config.yaml
head_dim: 64
norm_place: "pre"
bias: "none"
MLP neurons of a small language model. Each row is named by its layer, matrix (gate and up: input weights) and neuron, and shows model dimensions 64-127. Each number is 200 + 20 x the weight over its row's rms, rounded and kept within 0 to 999. A neuron's up and down rows have the sign that makes its largest values positive.
After each neuron's rows, "fires in" lists the words (lower case) most often at its 100 highest values on Wikipedia text that the model never trained on.

L2.gate333,214,194,177,212,190,197,189,172,169,195,174,224,226,204,235,226,168,210,215,196,196,201,204,194,187,195,191,173,216,205,231,203,212,200,157,157,163,195,222,204,238,211,208,158,178,235,165,216,185,201,191,230,205,169,213,185,204,203,171,179,189,212,168,210
L2.up333,228,164,176,215,187,215,201,180,195,192,179,186,212,189,247,228,166,228,206,183,193,207,211,205,185,188,185,219,212,194,189,207,220,176,175,164,186,191,232,193,233,235,182,178,191,219,151,212,198,200,182,236,181,149,195,167,218,203,195,177,189,217,170,190
fires in: "made", "first", "released", "sent", "sentence"

L3.gate132,166,225,236,217,188,207,204,219,220,210,197,214,195,205,180,191,224,194,202,215,162,192,204,211,221,213,215,194,203,183,212,221,230,209,222,200,179,188,164,184,198,200,224,178,221,152,200,208,222,227,218,164,181,208,235,203,163,198,191,171,175,194,224,205
L3.up132,186,200,217,244,200,194,202,226,216,206,210,206,190,242,216,211,209,198,198,195,175,212,192,205,206,210,221,167,191,214,219,209,235,181,222,202,191,176,178,192,197,212,204,196,203,175,173,198,217,223,222,170,166,221,201,215,166,196,214,183,184,211,215,233
fires in: "them", "details", "members", "names"

L8.gate83,181,172,176,215,184,214,204,157,192,188,218,199,206,250,199,194,201,197,197,182,198,184,185,176,215,214,183,215,188,177,198,205,179,211,229,199,198,175,186,199,218,206,169,184,203,211,199,190,184,188,189,170,176,209,225,186,226,233,220,174,210,190,186,209
L8.up83,180,180,186,236,198,220,185,206,156,230,166,188,212,216,210,159,192,189,211,191,215,177,207,194,227,208,205,191,188,202,200,204,198,169,208,179,205,185,199,207,218,180,165,199,216,215,205,225,195,232,201,174,172,190,253,188,190,229,194,183,225,188,197,198
fires in: "to", "with", "takes", "by", "took", "under"

L3.gate143,188,219,153,238,213,176,201,174,217,165,211,208,182,244,193,211,205,202,216,206,194,215,206,231,195,178,222,219,205,175,182,212,215,197,196,188,225,188,210,190,247,174,212,195,190,217,151,187,191,197,220,196,198,155,182,246,214,206,208,213,192,199,199,213
L3.up143,168,194,221,234,197,191,208,197,231,240,239,197,212,196,213,198,236,187,193,169,228,188,194,202,188,231,212,200,188,217,193,226,196,175,180,237,191,226,211,200,206,213,169,188,196,152,168,200,195,185,197,215,190,199,207,225,174,206,192,205,229,191,201,168
fires in: "new", "los"

L7.gate184,168,188,222,212,197,143,223,179,222,221,217,232,154,208,215,202,182,209,194,241,194,219,220,145,230,215,208,188,199,207,217,210,202,182,235,176,218,235,206,236,164,225,200,200,187,232,186,238,185,207,182,211,190,182,192,222,219,185,210,184,189,215,215,193
L7.up184,148,225,182,221,204,203,218,216,225,190,184,205,213,211,200,192,194,221,225,208,185,213,231,191,184,208,219,211,203,187,193,227,263,178,202,198,203,184,175,148,194,224,227,191,201,217,206,203,167,229,194,212,210,219,179,194,205,242,211,175,203,259,191,164
fires in: "to", "him", "them", "not"

L3.gate404,187,173,226,218,212,211,203,186,202,161,188,206,201,212,156,188,186,204,180,224,185,163,183,159,181,190,175,209,184,234,197,217,216,202,205,175,183,178,210,224,206,191,215,204,212,185,208,217,208,186,212,190,187,157,201,174,197,199,220,219,204,170,187,202
L3.up404,173,178,204,186,160,211,190,180,204,195,197,194,206,221,214,171,227,180,205,197,200,193,161,172,234,180,196,215,180,240,184,206,193,177,200,205,180,190,212,191,185,196,193,225,165,191,175,196,153,198,168,150,218,176,220,183,185,249,216,215,209,182,181,221
fires in: "however", "contract", "short", "financial", "goal", "shortly"

L2.gate506,186,190,193,179,194,209,215,193,222,194,197,208,209,209,199,192,172,213,239,214,195,216,183,166,218,196,197,142,173,225,195,198,197,187,213,208,200,205,212,202,234,168,181,192,187,177,225,198,196,243,171,188,177,226,193,219,219,170,159,217,160,221,174,169
L2.up506,233,181,156,177,214,199,182,169,201,216,203,185,172,205,200,176,200,187,182,217,158,172,201,194,146,158,197,198,210,192,211,199,211,215,222,210,225,173,205,215,162,174,231,199,183,209,188,181,202,191,209,201,203,248,246,220,164,174,192,199,171,227,168,233
fires in: "year", "season", "apps", "career", "years", "century"

L6.gate38,220,222,179,226,197,182,219,198,183,206,205,207,200,238,216,166,176,202,198,209,203,203,220,189,185,206,200,179,182,191,205,202,199,204,181,211,204,180,186,211,212,234,193,223,208,187,199,177,202,199,219,183,204,202,168,229,170,229,233,187,229,188,217,210
L6.up38,246,197,198,209,205,221,210,225,160,210,204,218,209,219,204,211,188,201,217,204,182,202,199,222,184,209,235,200,178,191,222,201,223,200,179,230,216,201,177,220,216,193,186,231,181,214,193,197,217,178,227,214,155,227,240,204,231,209,201,175,233,163,154,225
fires in: "to", "by", "from", "in", "of", "toward"

L6.gate119,204,212,191,201,230,170,210,223,203,192,211,208,184,232,197,207,191,222,189,209,199,209,168,174,192,149,189,172,232,217,221,197,208,208,228,188,199,220,165,191,180,155,192,177,200,173,210,223,179,174,212,207,210,185,211,232,187,184,215,161,201,152,206,218
L6.up119,182,192,187,181,214,202,215,195,224,218,184,180,211,211,209,204,193,207,222,211,193,171,185,231,194,222,184,193,177,195,231,201,177,219,173,219,195,210,182,235,203,224,196,238,201,151,195,226,229,224,224,223,174,196,171,220,189,224,227,209,177,168,195,199
fires in: "of", "in", "for", "on", "to"

L3.gate274,158,190,212,205,223,195,231,170,223,211,221,203,192,170,195,201,215,190,211,223,197,191,190,177,161,220,228,182,171,181,196,196,239,190,174,229,201,207,178,205,217,192,172,183,212,203,221,167,189,193,200,196,209,206,194,214,209,197,206,161,221,233,225,190
L3.up274,162,186,210,220,236,186,180,180,169,201,225,193,206,196,193,237,212,173,207,225,190,224,206,210,219,211,259,192,220,191,182,201,199,197,161,182,182,180,222,161,134,238,192,175,205,202,202,206,216,164,218,225,198,181,179,187,159,187,233,210,210,218,199,178
fires in: "for", "vincent"

L7.gate72,177,218,213,187,190,178,194,206,185,203,202,214,217,211,172,156,179,244,182,211,217,196,205,170,187,180,176,207,194,214,166,187,160,226,181,176,208,178,193,207,172,195,212,233,176,188,233,219,190,166,153,174,193,182,239,193,230,184,160,177,183,212,198,207
L7.up72,213,205,178,200,210,199,237,209,202,215,227,242,203,214,203,199,232,186,198,180,206,197,198,210,171,198,204,186,200,182,181,202,178,210,153,185,202,203,183,230,201,178,210,211,177,183,216,258,216,204,196,188,186,186,214,202,192,179,190,182,185,211,216,189
fires in: "in", "of", "for", "health"

L10.gate279,227,188,219,209,190,214,198,212,201,200,197,237,204,187,211,208,203,171,221,194,187,191,184,216,173,202,187,192,222,205,199,218,231,183,190,194,199,195,240,229,218,161,179,209,224,191,207,214,207,161,198,205,190,189,173,232,160,194,185,215,190,202,211,209
L10.up279,212,205,200,174,190,178,172,203,204,200,204,188,204,209,173,186,164,169,198,156,222,168,197,248,170,205,205,197,188,182,194,180,206,212,226,226,209,174,200,214,233,231,207,193,223,192,200,195,248,224,222,174,168,199,160,206,196,181,196,193,185,205,193,180
fires in: "on", "of", "to"

L7.gate480,185,205,188,188,202,152,215,201,215,214,198,220,220,208,223,218,192,239,199,242,216,190,189,203,211,236,225,197,184,226,195,216,211,200,164,194,199,180,217,221,196,158,160,213,204,219,219,202,195,176,232,172,242,234,191,174,154,197,206,215,225,209,229,186
L7.up480,196,172,198,185,190,169,187,188,217,194,199,192,202,170,251,188,201,194,177,235,221,215,200,220,215,207,203,199,185,221,222,247,206,229,207,203,215,192,236,194,199,190,188,171,185,204,186,215,207,195,218,194,195,203,167,187,155,207,196,181,218,201,195,188
fires in: "to", "for", "forces"

L2.gate283,201,214,211,211,208,223,205,177,231,181,184,187,199,191,190,199,176,172,237,231,199,200,219,213,249,207,179,196,194,188,220,192,186,220,218,226,200,229,187,164,233,212,156,181,236,174,204,210,209,205,203,212,194,217,197,216,191,239,195,187,197,180,200,247
L2.up283,180,226,179,192,247,203,192,175,191,199,175,229,213,198,181,188,182,176,161,215,192,179,205,206,210,196,186,236,218,181,215,232,166,183,178,186,199,252,200,229,218,203,203,178,236,196,182,207,243,192,214,178,202,202,198,225,189,241,226,183,184,193,208,194
fires in: "all", "number", "billboard", "bill"

L2.gate411,176,176,202,193,191,180,199,189,196,207,158,200,224,208,166,213,204,232,192,183,184,160,211,213,167,207,187,210,176,198,195,207,244,206,200,191,181,225,189,152,162,181,204,203,226,172,184,207,224,189,192,176,200,225,205,200,192,184,189,228,186,215,220,233
L2.up411,221,187,212,186,153,185,217,195,226,227,190,232,190,207,165,214,207,200,179,175,189,194,198,223,205,192,174,208,204,243,233,191,216,200,183,194,181,208,209,213,191,194,175,175,182,215,217,187,226,204,189,192,196,194,177,226,216,191,191,166,213,195,188,199
fires in: "by"

L2.gate94,175,239,191,223,214,186,209,216,199,149,181,179,243,197,179,239,195,202,187,202,192,190,175,213,197,172,166,196,181,186,209,183,189,177,164,215,211,178,201,191,189,219,149,215,192,172,186,178,203,180,184,217,186,198,238,254,194,156,182,167,198,191,188,200
L2.up94,193,212,217,196,184,182,199,202,226,207,202,149,192,237,178,242,198,224,155,198,203,190,197,220,198,192,155,186,211,204,174,191,210,201,197,205,185,191,203,186,184,229,169,172,164,164,216,190,224,194,227,234,197,224,191,193,182,182,128,182,224,228,199,198
fires in: "new", "washington", "us"

L4.gate182,173,211,196,157,196,203,213,175,203,177,191,215,221,173,206,177,172,202,186,210,187,194,171,184,196,201,201,214,197,219,208,189,219,210,229,164,248,178,185,188,219,227,216,214,180,192,199,227,189,218,193,192,218,177,199,172,197,174,229,187,154,216,208,178
L4.up182,214,153,186,166,215,206,187,200,193,178,189,190,221,184,223,190,208,185,174,205,214,175,182,199,203,184,208,191,194,195,213,197,226,187,208,216,204,184,185,179,211,210,158,186,224,167,197,195,230,208,176,194,207,164,190,191,202,233,200,213,192,211,219,170
fires in: "as", "with", "made"

L3.gate94,162,180,163,225,236,191,174,173,214,169,181,179,211,210,164,199,156,195,195,213,199,175,168,216,214,161,173,213,188,194,237,238,198,217,217,192,207,207,178,194,221,200,183,175,217,176,201,189,220,183,227,206,210,192,202,221,193,212,151,216,161,200,157,228
L3.up94,216,201,173,223,163,204,161,195,199,228,190,216,190,223,220,169,204,193,177,224,179,217,163,160,214,174,224,158,217,235,225,224,221,218,195,135,190,214,192,179,210,237,192,202,188,205,222,191,203,208,180,228,161,201,196,201,216,199,207,204,171,214,192,218
fires in: "as", "by", "brad", "strings", "bradley"

L7.gate333,180,162,162,196,208,216,160,209,219,231,172,208,183,172,233,240,213,228,208,205,208,194,166,154,196,224,201,224,215,172,155,221,213,198,161,219,208,199,182,221,201,234,230,191,183,189,211,197,183,214,195,187,208,165,198,236,221,218,203,203,210,201,205,200
L7.up333,203,173,192,205,218,218,173,194,244,246,209,227,157,182,192,220,220,214,204,215,220,231,193,193,202,192,219,213,210,187,149,204,220,176,217,203,222,210,201,183,211,214,193,207,198,197,221,223,195,193,228,196,220,197,213,193,187,215,220,210,210,196,229,182
fires in: "was", "been", "being", "served", "subsequently"

L3.gate356,221,192,192,220,198,199,206,171,212,191,201,226,192,213,194,205,179,222,222,192,224,194,201,217,223,225,235,163,163,217,158,197,184,198,235,180,198,228,189,206,169,174,168,237,184,196,182,214,176,216,188,197,218,208,188,195,208,202,192,207,223,198,207,176
L3.up356,190,163,222,173,179,216,211,183,221,196,222,226,207,184,200,189,204,243,212,221,206,205,195,237,205,181,216,198,208,213,175,216,193,193,198,189,205,185,191,204,218,205,187,210,228,213,184,170,189,181,190,206,250,231,228,188,180,192,202,248,184,190,149,183
fires in: "known", "using", "used", "stated", "created", "established"

L7.gate26,192,188,246,227,164,190,163,174,197,219,210,200,170,211,217,203,230,204,209,204,183,197,221,190,199,237,175,211,240,195,180,191,196,175,201,172,188,192,178,223,204,195,192,213,184,182,206,222,237,202,182,229,173,192,199,204,202,196,188,201,164,187,189,218
L7.up26,198,180,218,228,180,170,162,168,220,192,215,208,152,215,223,200,187,231,173,202,238,190,228,164,212,203,190,182,211,212,219,198,197,200,164,182,244,178,190,185,166,189,199,199,179,182,159,216,175,220,241,219,219,198,206,155,217,187,188,192,200,223,181,212
fires in: "it", "them"